Weights of a small GPT-style language model, trained from scratch on English Wikipedia.
Size: 10 layers, width 512, 8 heads of 64, MLP 2048 GELU, vocabulary 19640, 42.1M parameters.
MLP neurons of a small language model. Each row is named by its layer, matrix (down: output weights) and neuron, and shows model dimensions 352-415. Each number is 128 + 32 x the weight over its row's rms, rounded and kept within 0 to 255.
After each neuron's rows, "raises" lists the tokens whose logits its output raises most directly, leaving later layers aside.

L6.down614 [176 133 123  97  92 143 148 150 127 150 134 116 193  98 108  95  77 127 151 144 122 180 178 181  88 115 120  72 140  99 120 123 189 195 142 149 155  75 115  79 165  81 128 139 115 107 143  89  97 147 140  95 101 200  99 130 123 107 165 127 121 112  94 106]
raises: "g.", "m.", " cm", "p.", " length"

L6.down1463 [ 66  95 122 168 112 144  70 153 130 169 109 182 154  95 159 170 158 146 144 104 119 115 108 105 131 107 165 147  64 133 163 142 150 141 130 197 149 101 128  83  87 158 119 146 131 139 166 135 107 138 163 215 109 142 178 148 111 113 161 115 104 161 141 105]
raises: "ted", "fully", "med", "mark", "ched"

L2.down326 [188 122 163 181 133 136  89  57 103 131 143 106  95 162 145 139 112 155 105 156 203  95 154 141 118 119 148  81 132 153 108 122  93 181 150 115 155  83 148 114 101 153 155 135 103 115 127 107  91  74  61 113 129 151 133 157  73 125 130  43  52 153 131 161]
raises: "din", "fully", "ters", "ful", "lement"

L6.down597 [149 140  73 108 128 130 167 110 129  41 182 122 170 147 123 141 114 203 137 217 118 166 135 122 146 194 201 133 112  90 142 120  97 160 143 111  99  54 142  80  86 141 138 119  93 176 149 153 125 154 143 168  88 157 112 174 153 116 165 128 170 140  88 110]
raises: "les.", " life.", "%.", "ent.", "ly."

L6.down691 [170 144 113 109 122 137 122 160 117 141 151 117 101 121 157 157 124 147  77  81 103  75  61 127 105 107 136  90 175 151 243 151 121  81  92 146 131 114  89 150  92 172 173 179 105 129 150 113 185 127  67 167 140 106  61  87 123 141 185  70 110  87 161 107]
raises: "| Date", "ation", "ation.", "ation of the", "ation for"

L2.down539 [135 149 122 120  99 137 159 137 141  94 172  88 129 155  97 135 143 112 126  97 102 105 187 141 173  93 142 104 144 121  40 127  85 149 216  95 158 148  84 151 140 115 130 137 155 192 123 166 255  85 126 128 128  89 140  95 125 127 108 115 112 137 164  96]
raises: ",", " and", ".", "'s", "s"

L2.down1583 [108 150  80 142 132 168 122 146 119 143  80 153 189  99 118 104  84 145 180 172  68  97 114 132  72 120 135  66 107  96 128 134  79 142 113 136 105 148 117  93 137  77 128  95 114 168  75 140 219 146 118 124  95 129 164 127 109  54 119  44 161 152 116  83]
raises: "c", "-", "w", "l", " "

L2.down988 [125  85 124 105 179 120 177  96 134 176 109 120 168 108 182 115 171 165 113 113 134  66 177 129 140 152 180  98 155 173 127 144  66 173 157 104 151 118 158 181  97 136  54 148 157 114 115 205 195 121 100  51 103 103 117 100  77 112 160 136 145 111 160 126]
raises: ".", "m.", "2", "1", "6"

L2.down1011 [ 82 146 127 172 161  82 208 162 130 125 154 105 149 137  82 133  94 138 168  88 117  94 146 112 125  51  62 103 105 119 166 123  75 142  83 141  91 136 135 186 136  74 112  82 113 149 158 109 249  91  75 156  73 103 119 104 124  69 154 120 139 103 122  75]
raises: "s", ",", " |", "i", "is"

L2.down1881 [118 122 135  91 142 165 179 150 130 143 162 114  70 131  77 138 136 125 111  95  85  96 138 113 163  62 177  57 137 162 125 115 104 138 172 154 121 109 111 155 175 131  96 123 119 151  83 134 255  84  45  49 178 186 159  94 157 122 135 139  93 122 168 114]
raises: ",", ".", "'s", " and", "s"

L6.down687 [179 121 159 106 116 118  93 115 127 119  96 115 159 118 127 122  74 106  99 195 148 141 164 117  75 105 160 150 167 121 136 106 135 157 132 150 143 114 146  97 120  98 104 120 143 114 113 132 255 108 147 123  96 182 127 101 133 104  82 176 161 114 132 125]
raises: "\n\n", "\n", " This", " For example", " Meanwhile"

L6.down390 [110 119 149 114 117 112 152 171 201  86  75 123 186 113 155 122 139 143 154 113 168 128 145  84 131  59 130  76 114  97 116  90  84 171 132 135 185 123 105 154 140 160 116 126 166 109 156 137 192 160 131 121 138 183 176  89  79  99 165 123 173 173  87  89]
raises: " the", " the b", " the f", " the c", " it."

L6.down367 [156 110 132 111 132 136 130 100 113 133  65 114  91 106 169 115 157 170 149 136 167 199 135 125 113  96  84 134  95  97 177 148 114 182 126 169 181  84 118 150 180 161 149 122 165 144 125 129 121 159 166  93 205 131 174 129 108  83 163 108 148  94 166  73]
raises: " the", " the f", " the main", " the two", " the b"

L2.down484 [146 143 147 155 144 108 119 138 129 135 171 100 141 141 116 100 130 131 149  71  61 121  80 100 130 139 126 129 128 117 115 156 105 183 116 126 118 115 106 141 140 104 117 111 193 195  95 118 255 131  68 120 147 188 143 128 102  91 238 113 151 135 148 122]
raises: ",", " and", "s", " ", "c"

L2.down1549 [116 117 115 137 175 143 158 122 158 124 207  63  97 136 111 125 137  95  97 135  98 142 169 161 114 129 120 113 162 195  73 110  99 143 145 157 143 152  62 158 182 163 117  51  99 155 155 111 104  49 114 119 143 170 107 111  28 179 164 173 120  93 152 139]
raises: "h", "e | ", "e |", "e,", "e."

L2.down1905 [ 91  92  56 170  54 120 113 165 132 101 155  58 151 153 118 123 125 146  88  77 153 155 127  87 194  53 115 102 150 146  77 164  85 164 109 136 177 155 170 127  83 114 106 149  96 157 115 125 140 147  99 128 102  95  48 115 133 107 166 100 149 178 144 116]
raises: "hip", "ical", "ious", "down", "ically"

L2.down1750 [159 132 157  91 162 101 128  87 121  81 103 100 112 169 105  71 145 133 195 149 117 173 130 155 138 161 125 144 164 133  71 165  48  96 127 119  92 112 142 217 118 104 161 175  52 143 154 109 172  85 125 109 107 118 163 183  99 128 186 104 112 135 117  92]
raises: "est.", "s.", "ance.", " album.", "ly."

L6.down258 [149 185 103 154 113  86 182 109 102  94 147  80 177 182 150 120  98 156 136 159 157 181 141 153  67 142  95 144 121  74  90 128 167 100  95  49 165  78 132 109 121  95 126 102 176 135 117 151 255 136  94 145 136 114 159 131 158 139 162 113 173 137 123 107]
raises: "ing of the", "ification", "ing of", "es of", "eds"

L2.down723 [142 152 114  88 163 127 113 121 162 147 199 116  97  96  66 126 117 156 119  64 143 140 193 150 108 152 119 159 151 120 200 125  80 100 136 138 143  79  64 137 140 183 112 146 153 146 125 119 167 103  87  77  97 160  82  84 116  72 109 172 180 113 106  93]
raises: "ia", "ki", "ky", "ay", "ine"

L2.down737 [115  78 134 131 100 140 125 125 138  99  80 119 119  59 160 112 111 147 136 142 123 104 131 132 196 139 172 115 132  97 130 178 142  80 166  75 111 215 110 125 100 180 145 128 148 117 147 185  26 169 135 162 120 126 125 149 121 110 200 118 177 129 149 154]
raises: "age.", "ages", "age of", "ages.", "age of the"

L2.down356 [ 98 169  69 189 131  94 145 133 107 158 126 113 118  91 145 160 156 175 164  88  87 161 113  96 134  94 147 132  97 108 106 151 104 110  90 152 112 154 130 111 122 104 138 132 175 169 142 121 142  53  98 100  60 158 106 141 123  71 161  96  79 136  93 124]
raises: "| ", " | ", "-", "- C", " "

L2.down1509 [112 138  49 153 139 163 136 148 132 159 140 162 124 140 110 149 111 100 190 117  74 136 113  97 121 111 143  79 112  31 162 106 132 150 104 158  97 109  95  71 139 128 146 158 113 159  85 101 163 109  98 151 122 233 134 125 113  84 180 135 156 135 130 140]
raises: " (", " | ", " \"", " ", " (M"

L2.down1884 [157 153 129 130 124  89 136 112 123 105 187 165  80 171 157 132 119 109 175  79 157 149 168 138 109 155 116 119 124 122 112  88 112 154  96 182  97 111 112 102  82 134 145 102 198 101 186 138 124  91  82  85 136 146 146 121  85 100  93 158 169 154 114 100]
raises: "ing of", "ist", "ists", "ing of the", "ist."

L2.down1032 [148 103 109 171 132 141 106 125 145 144 157  61 159 136  84 128 126 144 123 133 200 100 168 116 134  63 160 118 116 143  84 129 148 115 180 132 167 109 152  59 125 108 109  77 133 163  81 118 255  98  88 124 155 156 112  98 125 147  49 108 152  79 143 131]
raises: "ical", "ian", "ial", "ious", "ary"

L2.down784 [151 121 149 128 161  70 156 130 120 112 149 107 159 127 155 128 135 181 127  95 155 115 124  98  94 166 178 121 118  58 171 158  93 157 176 118 155  86 110  95 136 169 105 125 117 123 126 160 165  81 184  94  59 130 134 133  95  98 173 139 111 173  91 109]
raises: "ly.", "ent.", " city.", "ence.", "\n"

L2.down292 [140 167 106 148 121 116 168 149  72 135 157  81  91 177 132 124 139 109  98 139 111 106 108 130  56 113  51  75 124 115 134 118  89 147 154 162 153 100 143 153  83  70 159  81 123 144 146 141 137  91 122 136 125 112 125 119 118 130 117 161 111 145 170 104]
raises: "ed", "ly", "ary", "ing", "ional"

L2.down426 [149 156 116  81 185  72 157 169 109 130 159  55 122 113 171 102 175 103 145  95  83 120  78 176  65 135 119  95 129 101 139 114 103 202 154 121 205 150 120  93 123 122 134  66 132 175 116 117 255 126  60 119  87 150 104 143 115  93 130  92 110 142 164 133]
raises: ".", "le", "ed", "ly", "let"

L2.down947 [ 85 133  86 155 194 105 122 107 118 170 191  62 118  86 133 142 122 147  97 115 129 108  94 102 222 109 161 196  95  89 134 169 108 147 120 141 156 112 129 143 163 204 100 127 143 157 128 156 203 107 126  91  93  78 114 105  79  77 135 122 132 124 171  94]
raises: ".", ",", "-", "2", "4"

L6.down697 [163  95 176  98 123 121 151 105 130 145  94 104  72 136 172 150 160 135 102 118  94  87 141 183  87 112  98 153 160  63 141 102 231  82 136 127 144 150 136 128 137 143 155 119 131 142 145 145   0 132 133 153 136 157 119 164 132 166  97 107  73 129 139 105]
raises: " males.", "ity.", "est.", "%.", "er | "

L2.down1159 [164 119 146 150 140 198 122  95 139 138 131 131 154 110 140 137  81  68 136 145 137  69  81 147 110 228 104 107 127 119 145 153  77 114  80 166 133 143 156 118 127  84 137 166 151  90 113  75 123 147 125 127 133 149 178 156 152 127 201 104 108 132 177 120]
raises: "stic", "ves", "gae", "der", "Professional ratings"

L2.down350 [ 97 188 114 164 144  99 129 147 115 137 168 121 135  95 126 113  96  61 132  49  44 123 104 127 128 120 122 142 114 202  93  92 137 139 115 142 111 128 131 143  85 110 128  78 130 149 164 123 183  61 108  98  56 139 191 128 125 139 159 177 139  73 150  60]
raises: " | ", " ", "- ", "; ", "s | "

L2.down458 [117 143 122 153  65 116 154 115 164 141 120 105 146  96  91 105 137 184 144 174  89 110 172 137 130 122  88  91 148  86 107 128 152 107 138 121 150 125 154 166 130 190 162 159  81  93 100 173  85 111 108 156  80 113 124  91 117 142 124 117 127 111 195 126]
raises: "age.", "age", "age of", "es were", "es are"

L2.down1897 [ 90 105 220 139 146  94 170 135  92 151 139  68 151  69  77 173 106 142 112 135 155  50 116 127 140 120 109 127  99 144 122 164 134 104 154 177 128 153 114  95 211 103 156 107 143 128 118 116 179 146 101 141  84 120 151 146 109  98  83 155 198 168  72  98]
raises: "a", "o", ",", "e", "."

L6.down1068 [ 74  96 138 120 151 130 122  99 120 137 107 151 236 116 143 139 110 163 127  75 116 135 137 120 136 149 141 152 124 135 145 181 123 130 123  86 114 104 154 112 120 156 154 139 104 120  91  99 255 128 125 111 127 133 117 125 126 128 114 127 108  89 100 131]
raises: "====", " ====", "\n", "===", "| No."

L2.down200 [192 112 166  78 133 143 122 102 118  64 135  87 159 110  99 165 131 134 125 162 163 119 121 123 139 169 119 151 158 193 129 171 160  76 137 126 131 121 105 152 135  93 138 160 163 135  80 126 144 129 141 128 105 160 104 133 101 103 156  46 149 133 116 151]
raises: "ity.", "com", "ities", " The album", "night"

L2.down1226 [175 170 178 136 150 105  99 149 151 125 136 120 150 121 183 134 132 105 116 137 117 129 134 139 112 134 116 115 121 104  53 175 186 201 126 158 145 117  89 213 143  96  94 116 150  89  71 152 193 102 164 139  88 149 174 114 139 103 108 130 178 149  97 110]
raises: "\n\n", " There", " It was", " It is", " This"

L2.down1569 [181 166  77 159 159 106 143 146 110 124 132  97 136 108 117 138 127  95  89 129  14  57 171  83 173 138 130 137 118 165 139 118  73 157 152 144 148  79 126 141 148 101  69  90 143 116 158 147 168  45 110 134 148 103 155  72 125 175 144 126 100  54 124 139]
raises: "–", ",", "-", ".", " and"

L2.down470 [123 143 111 105 157 123 151 145 115 117 167 129  74 113 113 112 114 102 121  79  27  85 151  73 141 116 173  89 118 188 114 153  56 164 176  75 173 156 115 108 150 126  90  87 112 143 143 166 146  53  70 127 144  95 162  95 140 158 148  96  76  89 138 102]
raises: "–", ".", ",", "-", " |"